MLP neurons of a small language model. Each row is named by its layer, matrix (gate and up: input weights; down: output weights) and neuron, and shows model dimensions 304-399. Each number is 128 + 32 x the weight over its row's rms, rounded and kept within 0 to 255. Numbers have three digits each. A neuron's up and down rows have the sign that makes its largest values positive.
After each neuron's rows, "fires after" lists the tokens most often just before its 100 highest values on Wikipedia text that the model never trained on.

L4.gate1090:142137089147111130112157094145120152163100140159061112208133134228145108089166156110141101113146145101140132139118153090090157072135085125140135145109128125076140110134133176173151120173130106101189148102067124096144121163129118087052173160144076068103185175119194105119144123121045132102
L4.up1090:116163141100074162129173130080108149121138086095146087168084191186080151146158119167124085146181143092102154093133158093127130087118123140097150133136189149096164132123119176090137156071116125110149181135126094182194100157145126194111175132098153087145130130186177133124061105115149089126
L4.down1090:171166092097086170162055130118108114122082136098098164090065090180125087139180153114097115148134113113159178141168145102130131105164150138091131165148157154102123174105155147078069127075163138127121146077124193159135140122188132138145142131131171152121090173125128102148056133124106164065
fires after: " the", "The", "N", " Republic", " The", " Pu"

L5.gate616:092114148070133094069061161132181177119137158153127121100145121119125130110148123087151105126173123103149129098042142099143182161129123119169121148143078084153102110120093106113178078164101134149132078202134152143123159094182173053207177132063110124130141114119135159142137176091143161107
L5.up616:126178171099111138168117088108127110143115151141100080026093089094124165101156140093185137111130147075123131145101125149156150131115103142121209179127085173090177107158101066145104095123130128185128123127122196141166166109122129101144102144115137075128104094143120122116106081111060107111
L5.down616:191099132102110188148118108123175169105114098081186101134136159117156139106097103102185128123125137067085054069127141094083118140128176137191144133140089151103138114068149112113081166113118136080096137134147125139142134170125175062160126129123197119069107076183136142116112149113144171124
fires after: ".", "\n"

L3.gate806:169139175079085146187171147052086147134114180115085182145138154119196067134096162116135112117142146132130133076127143127108148131184109139143131123106159157126185108153140114116162075122085101123142141131069167140160085133135078146089136110093119143072159151094152121173155133147047071209
L3.up806:143149106159079115092140132106156221167088189112091105145114090108108145069117125099153143147162174142169160174090123094150134109129106077189126074088114088146144200081097140083083122127111105094164141095192116068092165124106135115069188165115178154130122149095144173117110149094087125128
L3.down806:127069211112155108171129178096097113099108132115154124098107121104100113126145140125159057154079142080153120061126149154150094148117126126123132125113113145097133123130158135150165098118103081065140057122125172093118138121149109119182186103138124060116124122134091116177163125128127097171
fires after: " |", "-", " ", "|", ";"

L3.gate344:117140079122127200103157098134147057126135085171107182109098119126106188135144153123117137170078066107142128103145109077140113112099167165088070147174160099106157117156180141126204149120146126121083112134106102123112110122051184097167156144107115109176147076125096155151097145113121204105
L3.up344:107064136104098139207127109108172115131182132187149217129056171157160109141091111156162120115066069145146172194111194082114157075137150135124138156204096142105133127220100153130169129144141155174053115108100115094142197109165178141117161207139138116070183102122121135174101132108117123086
L3.down344:121108157151063128098116141147165128114137165107089159110081183156166143113123109108164092142128082093159123122108115140122154115172166078134118128123144163082089164139103108194159120147154149116083153155111093128125158135168152086081083136092124094096166106163132160158068156092124116115
fires after: " ", " P", " p", " B", "P"

L2.gate926:178174100109158075179142109069134102125123107094164064131094146100114139133069119168123075167165150144158168077118096137077185134194116099110147140089124095090145148102106135154154127097097039146142161148142156088114159141143109132129153099082082143200132095126194087100146112184099173081
L2.up926:127149166205156116132061110122135119085128116128135095150146075115095145129065128092145140125156108122160124082159163107088201166184123144087218064124131163106150143100124132135086165068128043131206178138197105097094100171137160162130115119088125169139165179126156062105117130123175126089
L2.down926:183135119100129108127118103126194140154133111149175131087138104164127168129145126126156094133136157192111131094120102077112135166104137116126163090183196186123113115139124133121089092025116091052146163186143120146106149140172137162159156107063109120121098087151146118089185091184210186084
fires after: " the", " The", "s", " his"

L3.gate209:110169175116121099116153154091126114086122115185156181152115117132192133129103161113166139197132135102143133186130134144039150170190115081169148123101166120130152123120100185145157128174056126101100184156112123126119129105138119144136177058179091152122136147125154119149120122070154175133
L3.up209:084167140141108112079173139088105127184112150139137119145154199188105158141093137127122142177064140179115150151110131150085186104151137107230149123124108101102090147127089125112104123192037082127109150143137126159190072097122111093117127102158123164155149151118137155124137111150092151118
L3.down209:161124169125133126138120131113130156125097050088120131145160112111164150140138147118121189098117073132126148103162146129140105163145156108077136078140131178115125132106121177103095097112130144094094128159147101191167146142135095086110161141084130158162157189087139116149113156123166105121
fires after: "S", " the", " |"

L9.gate921:130085129114154091140095090104158139075131117144194199111101123125068071116129088162160123173111097168117102132151117128097146108089115123103145108160077110137132077120139093126165104148123143173129104106180155151101133146136135200165202129075094131112158137140138148161087116111153072131
L9.up921:167092133130139138121136098149109142116182136142158118112113126166133112128164148160141096053194122159137134084134135117077131083073118112077158146095070090123122165118109177127171142132079200082078116146178127123122124111114028142150079134118083207149066157152108129172139154139112091133
L9.down921:104123089065128107147158124165055087167152198129121134096103152251143162113133153157139124116129164132130123114130131136141168171101167152175132181126177182111144060096114088122131159091095195105158095133133142115171108097102164131118158139133090140106119078143104068097091132164158087164
fires after: " the", " The"

L3.gate921:173111164079116070133160123116093151168121152117157078156155143190151134117108163139125099138157160142157151161180119090131116085155125142095128122095120109130114150129176171170157105158109116082082122131132167148101156147075156100110054145187118130148196118112088141153082054187050110155
L3.up921:115145111126158070122074143126166158120178162159179061137147112142170125187124134136130019117155119132132129131122095055060165074166087131110103113133103150138159150091156110144162096113074135134199101114150180097128094089112123156143097125112101069184119116129133174132180116189112205137
L3.down921:139080100128136103101105087068132105145075138170125161144151135116118110108113114046137119118130134178133076116098116117101137159191074146127113160158051096112072128114168178120108089123080146230109139176086141089137116090145113110071055113117106166129141179104122190150137083138119161246
fires after: " the"

L3.gate957:129126084111155160195139116106163197178181158131150149138081109143108169101147174148121199094097164098082135105135104190141132149081200211146168165137131125141155135112145117157119103111154090081109149085134158081139151086127169140149155127138129100146105075177084122149147150153150151155
L3.up957:095226103090160130083117165125070121157068203061081113109172143131123113099087158147136172137142088130179132156125099143117136117179143085107113135127133146073140118196109141061195111156170078136137145149134079145158149152125126207162103127162174129119145132191149134133164187164179183110
L3.down957:152139080110136131084155166123108098112120142118128087097109103096194158163101201143121100161070144144125135115103090120122137100153089148112154101134134163153192172162149156151126100185130139117101198120060187135163211150132140152076106137127134145119137120101187121102151133196105175134
fires after: " ", "-", " (", "/", " en", " g"

L9.gate472:196124178129146100075124076108152103051082135150111115109188151092090119071126133164149168177138144120129136098137098172153139180140142085093107115145123137079097117155110185051147127199163161179127135138154115151158129100142164135093096131094173128156103131084108075129188136115095095147
L9.up472:085098095152146137042114135205119139140078119129037159096119117126130153179075172119099126105144105153165165089156098161145153100184094102138070147077160138188158095157132122116091148158095108173087142143082130187151128109100124128183107146151174131104094126118142132117153117135117120129
L9.down472:152153166133142115138141188105164122192125167113142159180172127115164125171117153062117129093104152193130152155219157146096158107142170137140139173169124114116159120178114163117092161133092172134029134195072150117154133147172048101152128109100158168158151052112182154162145154134120080177
fires after: " |", "\n"

L5.gate118:129129107101113112123098111119136168145136191184137127093181199127111102168073171101159169128144079145177119134138139101132225130072101147142164099082095185145145067102187136103162175100182105112120130115101123151163108105145139115141153129094109140114177141131154114129099144088137087081
L5.up118:151150105120135104097148117116101112139120075162092094157153163096073122140138151113172138109202144145131097156135129132149172112126174118130137185135108184178136137129154112093130153124144108097132144160070127154146126156142104139135133058105147190109148094145080128148120136134137147111
L5.down118:157138144109112130118168174127127105124142126151090128114168123185147110130121111170182125092133185138128045169095122136125156118100204147114127143142081176129056144083120151145070137123149107065122121134136087108118137131132078145146139152114160122123080151142100141120145147184091128173
fires after: "\n", "-", " at", "'"

L5.gate834:187097114134138126158134128171164122163140118163127117154096109100146149138123191109175122147145157105127111118048066152099152077181121116156197162125136178144117115132147161120150121049142079182081163108125125094159100175093104139140085153122148062152143107110133132098139124122141179084
L5.up834:177105164155132067138123142122131132128107088131101162113071121137150119073121109093119180153173111124109116153125142158127148125109134149112121139086120127102124191138119094115130195075050080144139156066127131111114109160079127114130062147139079094159139105140158164116100121111126119140
L5.down834:112121156122164200076109163134124159129121103116185128112188088095113128097152155073103158163138163119111124091120115128089189073106109191182107110152098127120084130146121086083152117131112066153148170152102175124110150149104117143095037169010152078108147099117078158114121145137145070100
fires after: " the", " The", "The"

L3.gate76:137145168130076113120107168124158117172154130166122146121122127094101102133103089151084140114090121164105209108121070140117118111114143156178189154178106122112108131116163132115090159129135094119116114139160173133110138130201202141205082154101110131124144026165133145149173135178155170115
L3.up76:130123104089114088113151136101220147109160101172135125130141158158186114136126156079126143110131134080076121081126196163147108178113068164122199168146139136078172151146126100113082107131132126142125121188067165081110141141116145111166098236111124146113107106122125164085155115091062146144
L3.down76:132155080106137121083092120164199146162116153093125140180121048165203170117101134064109097099192154120095127124118195146113090085160126192140093123092182131115138158102129175084071078165114082120085175240108161142108052088132185168158074076123120067126126099144155148124090176107174120146
fires after: "\n"

L3.gate1004:108169139147177184109066160191126144213114094152132161081099063148121142079136113119150111139125145130193097103129141137120139122104121139144173187132098099132090116114137134119133125071130121123059088195089144143135197091207094097109157089086091104099119113210163060154139146118097136127
L3.up1004:088144139085175097080155128122137142121138117107108135153108092078132162150116123091171070130145083107142109129080163141079137131114127133179174145160093106152105183099090130081117107117104144169082156119142099118122152105204099072094127077048181132134138157151140151136085150126163145116
L3.down1004:131104131130084133114165057091132094091176141137136082134138141110140139071137137138196201218112142105098164109070107110188140083140114109131172129131130138085128146184119142164119152155118125108160126131150111146088109119142059118081152157035159139135132128167164099154085108149050121094
fires after: " in", " In", "In", " 15,", " July"

L5.gate1075:175074102128131086142155117142091107165091140175151162097067178119202140074128107187106139133120114137172087155143085124133223107092110157171134130165188137059114139120089152128144124126100141157149115138169093150169175145140123153075106119085107115148137140105116137094129191106131183132
L5.up1075:116108135116125115135144120134060128140172118128126050151152111187057177155138124074193130193113161190138134130152108186142123097106102099157145164099142144130110144149143188110140119137064139092109159103108123112200070122138084153109153100119142128137129126147128126171109117105091132120
L5.down1075:134124105154150142125108094132098135166140130085186079120141145151147208176138140095147134129095101116166088126103105110171135123108073100110156167100163153081161195147121142145164118120171110128114099107207093114164117142149149122161198084111131150112067182158099137109128111115156127127
fires after: " the", " a", " G", " =", " and"

L5.gate437:142080117215116183181121124112163110164143148101158147139137153130151177100102152079126101076114121139150103094109158145133169154120105177092151129111131149158124147123115110117056156069207134139142068153141125125105106144171092103128145120113130119085132184142145140123156114163140133096
L5.up437:109117134093147123160139164155067119149051096128107118147161170111121169139158142163128123094109130150150135106116088060185139188119060157175164142149121189145134129084130133131107151161109110163075086103125105118100103130066135138143135177086138119095176121145119159096093163140116068106
L5.down437:112165118131120143109173184147151076163099139126167182082140134170109137094124121167162157040159140139095137106109143134133168134126114088145178116069078099213121140163115142154122139135107106160068167149112099122127147086101174122141158109084094085106105125091154154203067166183133108156
fires after: "'"

L9.gate464:085164183056176132110169153106141147110144083140154154076138115118046105118165125185115097132100121155171112095137113097065198209116065129085109169071188117128136085155108135144170141118196167166110134097164117093093085185160142143175164153129164113123152171156099112112092128129143169141
L9.up464:106126095104078124124084084130084148107132131135165070143195103120115124119136120177096136090137092159090122099193159124119138149150125147150107125132072153100101098135071145057171171124106128121166100174165152132092113135139125132184107078114108143140099105148132123168143120111152156147
L9.down464:123158118087126131113064105163147103113146059073176066208103092168181156154099140081192154072068124172118141102132112113101095118127124152169108068111087156098164139148139167142135056088176144149086098103140142194119154111095144142088103111058107108132133101143137204170162092120167048181
fires after: " the", " of", " The", " rate"

L4.gate1155:169129076160164092177143140123140166104118150100091129085099112106110121116047123177132134134144080155099180125125104059154048068129105157156159169125103063091156155103114109124127106145159147115115166087125122104149124079087117128063152105114088067120145166094137220078128155141173153133
L4.up1155:150146116180156108170047134159122137113068155137080132146172141092135111125110176188060058155167146148107119133110061105169076133143039137161151135155154084115160155096135139192206093122141140082195136143103125164129149179143131132088112102121153126145109099124139154128088095117140179104
L4.down1155:131111179086096109092088178181112142214101107128112150165118119063137125133125139180160148168142107122135187122064083132182116082118138175137136156136102180078110086087145093144108127119179133102072182184191155146136141152154077157169182086110113153094087133106084134075122099133136130101
fires after: " a", " A", " the", "A", " an"

L3.gate707:172113089126102106078152134100080089083155154096137114146145154142101190172126177121123068191115158127124117130135129149155115129134159111110102145131191102126086129170154173094148115119148122119101140125168173121167066110156144110134141084160148090136160112147119089117141054105083084139
L3.up707:148096082132139119135160125136128055056087204088103122173204118158110114173152166136126113199131085094131094120147093115154173120114157093172118147125195126114109123172163134115140114073096068148149151114075166170143094108174171117121133140199135097152096132120169138124137089157130107150
L3.down707:132101131076087113106173105080121156102137140171113150143151109140139177158103168123192089156157063156116180096111170121170148105131109124088097174140148072117084202126096168115107115111090168115100145135176151101173096097126088144101153168128141072158182156102120113142126087160110110134
fires after: " |", " ", " (", " the"

L4.gate1139:143119106143080121115073178147132099145075130156166081169106082152095121123169188068074176081148066099204071113078134082107147076172037153124124151110159188054118179118093177122140097145224119144110119127135120114183144112146100065169186125100103128161106148169130187152119124066150143126
L4.up1139:144097119165129148160160142182111139201155084168124118101141168144163132130117116103119129183200146103092117140148142140100188128083152152147093156141114100128109112159121151081141185170106081080134190166103174102131113138113116113157068155179146152104128164144245116178130125133111110147
L4.down1139:146147122141096172138124150160095108168102136184176123078160083114116112118174131167079139076189174162159150109125106121195120156139133113225095121153110180155060140173129138116141073117118145103119142187102149163151081166136126102121125116084150148083173159157106144160174113109102147078
fires after: " the", "s", " her", " his", "=="

L5.gate235:106184040125100155178117125151085123179117062183172143136160115114121144093124136120145140147130106098102062096132113164108165150163112143173093152129107163128115033112102195141084064147106114146094111108109088140137129086103136102158173166138135117154142152150165151083065125145139153138
L5.up235:131134171168139147033136098089119093116119116167088132140092118147133101106118125151090090111066146125116085139061119091124111108165168113171096123174144113139123106147175130097132075183114108114189107164140163136116122100135057108163114091142153136147182121124168120138128113158168092156
L5.down235:129156113177136108125152120146095140097148076145114197142122103118129157125148177118148133174104100148115077113137173111131120112127125117106098153123133162120203123146122127164137173135172121093113169159146118133099090156150123101129133127062086232136107098105136104149136123112109166160
fires after: " |"

L9.gate1072:181122163124111174139141168095157153055080121127174124157186164056078130115117082144068188089178125123115145089147089160072160137103044139134141113126182148145161133148100176064118152102190147085084090129133152167086195116158129105128093110102151085136112156108093065166165149187124125152
L9.up1072:176146115126140066181101160126172137109108083103125138075093172190120108133137062123110126139108179145056176114163162063112168088174067112115082171134112136118133136089081121160139067168096154124108084156165145219119090125094120118128147118109163163085078093102114127116126157135081153157
L9.down1072:104121101153149089088121092169102162187171149082191101116142133133129128106139154105162111147141108090147070155157173144119128135134163131107123141127181138155165119139099151106144106134151159098161108097143177141174111128096103071099083123150159067184098110122089106111154122180140078170
fires after: "==", "\n", "===", " |", " ==", ":"

L4.gate128:094061119145147163119137097098110094090067128173143160105124088143166102135163135122139108172121117054164086156094115118095182131111159121104156158113181115086158047116133154206088144104112086075167137147120123134096113087150183096082174123132155144170087116141085121114117117059099089089
L4.up128:171104086149107181167144128120124165124094118026142167151120165131151116126158083108117098196162037146155148179125115076157162057092161135138105185104113144104156112159131159151153118128143074138152028112070162084115116084124154153107118093105104098110100094119097136142097125094127102121
L4.down128:124111166074121100143089172164155139166109071094142160116159147082124148194106138110066114143153128171180131087062126203137141054140143186135062117131111139090071167135146133094073121127127113172108097181159132108083144174132101143179148081058199144102080122149118111075125167161120136061
fires after: " C", " a", " P", " ", " B", " I"

L2.gate975:095163094077143170170205120113132102108133159091101132118068120121110123134109118106127090109128065070175112162114092141131179124204134121122122120120140123141115099171076095199180143137125173145126070082115126184136151140125187130134134127128170122170109128080083135148103122099147155072
L2.up975:162146117095105162130202104096168086149138110096141154110120119157101118105145098104086113183112088102160087139130122134133113116182129153086098113122099084149091125175129109143193133146138125183147091115119098115120135142133147134184113150127171093091110165062058165148114111033127148093
L2.down975:087136122091127131097159123124116124121127112127090141109148137157148101144102100129103105112177123103123162156162148113106149134147123135134165135146199126145125091178081100160137101094145118121130076111135134103093082147192161159132065114117150157109113103119133140165095144085080149082
fires after: "\n", "=="

L5.gate739:148171164107158171063131117143098133147155081203118164137103144160115172147134098134122129139155120083120109092124122162101107132134113178118106153084174166130065143111172195152174120116106152129089095186141092118094253153135143068095185108159107163184142139116122142113153127089178127168
L5.up739:068138166128138130105104183095093161079151142127203115098133129164202140199181159116128058149120128092133125165150090143101104186180096184096110135122142184177153106128162153176166129119136138178110175114143106163165175146120132096069158102080137146143080115145148084093106104090132086131
L5.down739:108146123160133133080159098139117150146118100077149162143108076133112117134124140122154068211033131126158058081025130190169145074148117156113146119121131145152143074185160120165150118098122112105073151194124131117077128119150134127159149163155125124114063086132116158162103194134143078140
fires after: " in", " following", " In", "In", " that"

L2.gate1059:088175081115143123119150096122119138105080119109050189124148108090135136097091128131188112170147108089139095059113150106122148120164091119133139166138057166102109159073154164088153136116117128143128139134142128144163110152124133105158104093138157024171156083122124162093137108139074126107
L2.up1059:134157049158126143153121102117160170159145125100090126130175100111184175138121096129125125145146063114108154101049158077071179096121054087104167152183115146092110164157149154071172156131128111117135140156177153132098104151111157152166080054158107078109154105125096123104158127118118196097
L2.down1059:159123088133145170120131109116166138189116111121119218139099140103185096193172117132122173107155098127154110116062097128104138135178087152139129153149143132164062102148157092065137130098174117185173114158052107142143085149107163139114122106125132077205156050148098140207134102156058105124
fires after: " the", " The", " a"

L10.gate719:171162128163123133132203146122140130089175146159171097140167188084111158138086099131135161108137142099146114133054061074113102145170096198116109132071114099126105133159141128135120154121115205111108136113161158182140154142168096114166141074162134102128147132151137034115212142126174150163
L10.up719:134155099134131153135184123161144123138236163078201109113077181110125161220114141127110181114103135121141167126126135090105150088131099163103080118089094095119116209134067121109077141159142178178121139150128151149186131139151130136141106112203157117184168148124107102124184172102124114160
L10.down719:127107139129156103090121155107185115189159133126167113161130158075135147111115112118091153088199103189126132110160138151064123077154145112144146099128120141104051138122174105118137163185108180121131141129139093184125130217178077104150087129165133095202116187148084115143166135186057110138
fires after: "|", "\n", ".", " |"

L2.gate204:104180102083091142136152131131189121197134138098099174075082140167125120151150156127125116131136134093134154136064100151128183159150132181177150116068183117106134105131112143098115138128126137167142041112148099132089093127125195135151128070118140121127104152113154129100043137051144176105
L2.up204:102122125097146127132187119151147143201135145111155139109124115175102123160144116063131111156120131096168113115107130115154182176140130225155101111113161111157127068144086147163202170116145103173113106114120088205125145118200184203159124089124181115128076143130148130138101130153122087117
L2.down204:054173182107098109117163088115103108147158141141131121130135140114095129118131095101091140108134124096153138123125162116115124163061120175150139110139168145121086106155106100127157107080132106197091087036174085167082091121129147152196154110126188165108076101128129138111075156127119094129
fires after: "\n"

L5.gate1002:104186151082145129152156122143124121124079131184157211139127179122143089167072155124159181112155152133167176071137102161113136161180142121168118069159090178099076166107094118108131182137148145132133140147134168108100114092118113144160150130121098146110126166137127148148103096210090143128
L5.up1002:144122100142141118161169141127191095125144090180117122086133220159148133110162164106120111171116124150143148085143114102126201102110130102165113132109116177119170121132150155079168136032096081155140090209200078107084170116139140177181098108158097140118140083103140121139090142170106110110
L5.down1002:168139126153127112156093133146148119203143134144145129176167135169157087143141151136131100135138157145187166102170138114185146130126087107091125110172092132131147154166102186137119047134121173126135138213112170133082113128169136159140123125088106047149202135132113114079120126146080167174
fires after: " the", ",", " The", "The"

L3.gate534:163092098142104122131140186152105158090168091156122131121083106120125098098179124111162213102172156077066132210075140143122138167145096110166110105071092119117097161113112128135134133116076140087165080120115120145069136172115146185151132084120121139138142140116085112173125127117120173125
L3.up534:061128104128149147193123133119150136145097108147131181086177123114084099130148129130130059128178164083122107072102147146122108147176156110113137147124112102150113144122170074112148147138118153168140129168122161096085123095132120203139095125053115107163068103122214155137111148079116182105
L3.down534:111131144103070089128118123138143146134214156063146141101127131120112098145214157087105066112147103098110108119140175151092119159166084100146025124117106122120067105147105140099125120073097154111096133180134105154113101100130159112171082171103144156125128166153075104117080161116114123120
fires after: "\n"

L2.gate972:154128079154110070147164135154159177155126115053149181158134126176139080084145133143198136090138078169116132156092139086110170075038145150101152068156177103093107156130132068118157146177184167120136093121114142091187117189150086079164139105164099134087077106161132177144145140155163152166
L2.up972:076128093095182119140077175131097115101131119161094192140087156030106089148119118153115078150130155089129152121136084152135170161137120151155203133145114129085111099103122179120147163121091132136153096108105127130074144122144145141181141173123085187118150162188199096100137086138074088128
L2.down972:175089091139141149108118168154119172092098064203099165122074122127195116108137089150158139102121144189136120175104079155178167130096056107182150148164119098063110120151077166151122086130089182127127141150117174127146136158125111184110117176131187184131112133124171101136123138109151121184
fires after: " the", "s", " her", " a"

L2.gate274:115137104120053079127203193158166124108157128078156171149129151154129108116183156164078177087129192099103173178137173140199126192123135147128104063102142040117096137093093144146142166137077132129152081075117114133106119134115163119143117095145148131137141192071157129108143128114083147103
L2.up274:145132115123165193153177071112140136131162150084158173140185108166115123142156198157129122132121129142163142171187145149100091154106154186096179060147098136056121092145100108166150101142105098198133141068164163128117121121087090162175136132124131079129142138146080109127118147083156096112
L2.down274:159112111110104179171139132121130166137162147134106110166143134112110125165115136097180108170124101144177121161094140069129088089166175135116099089130121121098139129120179095144119118117125132255143131113130124135089174178129083144151141148050095135148216175136089126097133127147128150106
fires after: "\n", " m"

L4.gate572:139068144137082100189163112170182090146132106135128148138089118188126182149141147139131101164204171126142092131104106118076127134123152122150176167148094155113114093086116092134148100077114112089089140106095127140115118128081138090100174161163120086116085121173101059145118083155098106153
L4.up572:151143145116064097065152118175115117160091185144110139147151118109166173129107171131170109174104130126138152089066131117122128164045165115108134068102158107075130096123083117121099141140115101141137147091149107091136141130104124126164090176120115142130159085075082138072103128115158115115
L4.down572:091159114115128129124145100152146078136139150151126094116121111126173107095078123149132127122113088157126207143155178133110182196153129148110141151198132178164202093098098174081116150162137147099164136198147115188127151115097148115164083108112108150066181149095162141098092136127128099137
fires after: "-", " (", " \"", " S", " con", " McC"

L2.gate1069:121161129114168163098085148145138105155119157119128122168141082146115105132172103139119133086075100118155145112136133099131107106136158148163145123054160149124138097149078079103187090148119131100139087152100073152114097158144114109121107143145138133189090114090148124085121108091146083061
L2.up1069:168092132139127151084084134100152110147133136085117136117129108185161103146100140105175088064054116071105172116111106121162134136154123154074218077127147104136119125152137069123152108146139125125151096146127133128099148142116139124159105130148119165161092134108098110093129135120148159164
L2.down1069:130094082105162091097126179157166097204173159068153134136171139134135056134094201155123108114106128110109134141150200115131114160124131169124130124140157107123076090139087122112116141110068131182152148063099109152094124133130139133142069156172138144151150113116132126122150152164115073145
fires after: "\n"

L2.gate612:121093126114045172166165182070136101174117069117101103164125094195100153065114158076130152144182134138153089134081077120140152119133092173120130088141155120081170082153053111207144117129116151065085172129129125153168134135128110090132156132078166139164151135121105160100087129108112180130
L2.up612:133126074170094170174158183088157130157100112102162123145078089153140155081105124102138136146134124091155152164124108140160098101144151128135147070131108125123180148116107126234121090150077147066131169111111118166146106129099151117130112156114140112148088155133094147129068109125093186131
L2.down612:134101106114158125139114126103079099117087143124133126205071121149136097088119097068114101043124172092122094105106101089113167067183150100125087116159076088137158141151120128159137091183177141121102108159192147089144162116176161131133126159066159164129126155097091147164114132117091193136
fires after: " |", "\n"

L2.gate1110:127090144151114061126174165126158111103150111097157133129187151138118152118124126184143073094135147152124130091096108068074100095145076174118104110074136167163180121094121166091157164147133092099093140134157167126206102174085167154165149117125119093130150133140084142151075137132122096185
L2.up1110:101099116140127059091178149128132111112148114148156119107207164201172095075143158183112100115074148070145122115123171124108135112129095161201145118126107098052148157107139171133181147142103163121090122110096113104216115154148157153165179110119094102091096109144155135158095164112180165149
L2.down1110:147124147161140110092147139114104104135169138072138097103224125175135136115117218177071109102109154114184135119097149118128125127116104115174138144078223122105134095181122156159145129152136135119087149168125143150183097163117139130129136106042113081162119115129134168122077118108220144123
fires after: " the", " a", " his", " The", " its", "s"

L9.gate17:147141086107143110096167128138102124117107115123057144070077128129089065058131148092127119147083117143136130142141172126164139148154063119123093147106136123140149109175152098130222093183119172099112129164123090127113122174172129118115132142101136114156115095138147119095181104119133152140
L9.up17:092124095096164123063162169089122084100156097133140072059110124121149161076106135149105114175210116119160135118157137114125094109148093105105147188098135117100084156135139142180126140163132149098104124136147137102103071117128146119159202162159152092134164112104227093144109126100161165134
L9.down17:074092090139142139091151098092057141217150137135096142155123179100084070135141128091114135133150107159142068132086162174156142090107141124192158173090122100111094129160131104098151138137171133055160133111135077130104080124118168108156119173064125155110116133078131130140132134153127184151
fires after: "\n", ",", " 0"

L2.gate194:148153086090116107129145140150077182130148128097115137176125153111145122114100132156099119144139110077108130123141099088140098118171102111123182185051115168075161028143115142124116076120132117131153137159163153115153131170082082132118111141184065088137079116145147129144115114126062150105
L2.up194:166168125150118079132174130174098162134165112128132120190125111174118154123137152107116152079099073105115112105206150119136158135128103116166137161092109152110125120176130127158043190089149079103176114141155154115147133110081131127139129118212075123073055116136178116168096159146096086088
L2.down194:070167050155127131155117067150119126161172121105123125099083099132057187096160127160129107110122110125098139149156159126114109092146113114124079121150123109107131080060172167078076118133127177165116103132115091166161088141167119168125124159147090114103127166094122119108157091111109086080
fires after: " the", " The", "The", "-"

L2.gate86:112103116087142134120070127105174136193125111119131172176194108162122118133130116152155162117116100139145114162197112105120142164158116091114147117083149153112079076141110221131138139119125129130147114118092164142174154183083132141123175113134106102182112209180126154126107141109143040103
L2.up86:105114116119110155180128108128143184113178123121167170208129132220107105086106094115138150135141158135114090094131120089136147072161104161086107122099097225088157122133117115131119137114166133073125076118128166116187176145118131186098127091179113148144126125153167089118168154139110149101
L2.down86:120097181113140156100036113081118193172175148132127166164130095145098149092127135138140122169107083165122158154140148134120147146123142124145141120131111156135140117095145187119187193118138193132186153134126171133129173109109149123097095163170142146121131134110134101172106082177130107103
fires after: " the", " a", "The"

L2.gate196:198142102094122122175129080133105155149129131133125159085151185118134109161120117124081149140103111064151118077165081102136096147111130076092171130181108132115105099123108173072189133126165180097125119148128101171149148093118181088087129108144126152167127101115116087130129104168157120140
L2.up196:214120099155120083103127131088126170149105112124074104080214121094193130135141151148138144175136157138144117089127113119222123117182129123155124115152098171104114143116135138140168081114198103084130098150148144152142108124158110119157138045095133124208135144119081154119065111150174179162
L2.down196:175144158105099108103075173179117154126142131126143120148182121099084130100112172119152131144096121159147147150098080077207189152173105101158118161174146157160115146124086089160134105171141143082163109088144143127086172090147126106131230142111097070162135118130145146127101129184119131094
fires after: " the", " a", " The", " its", "s"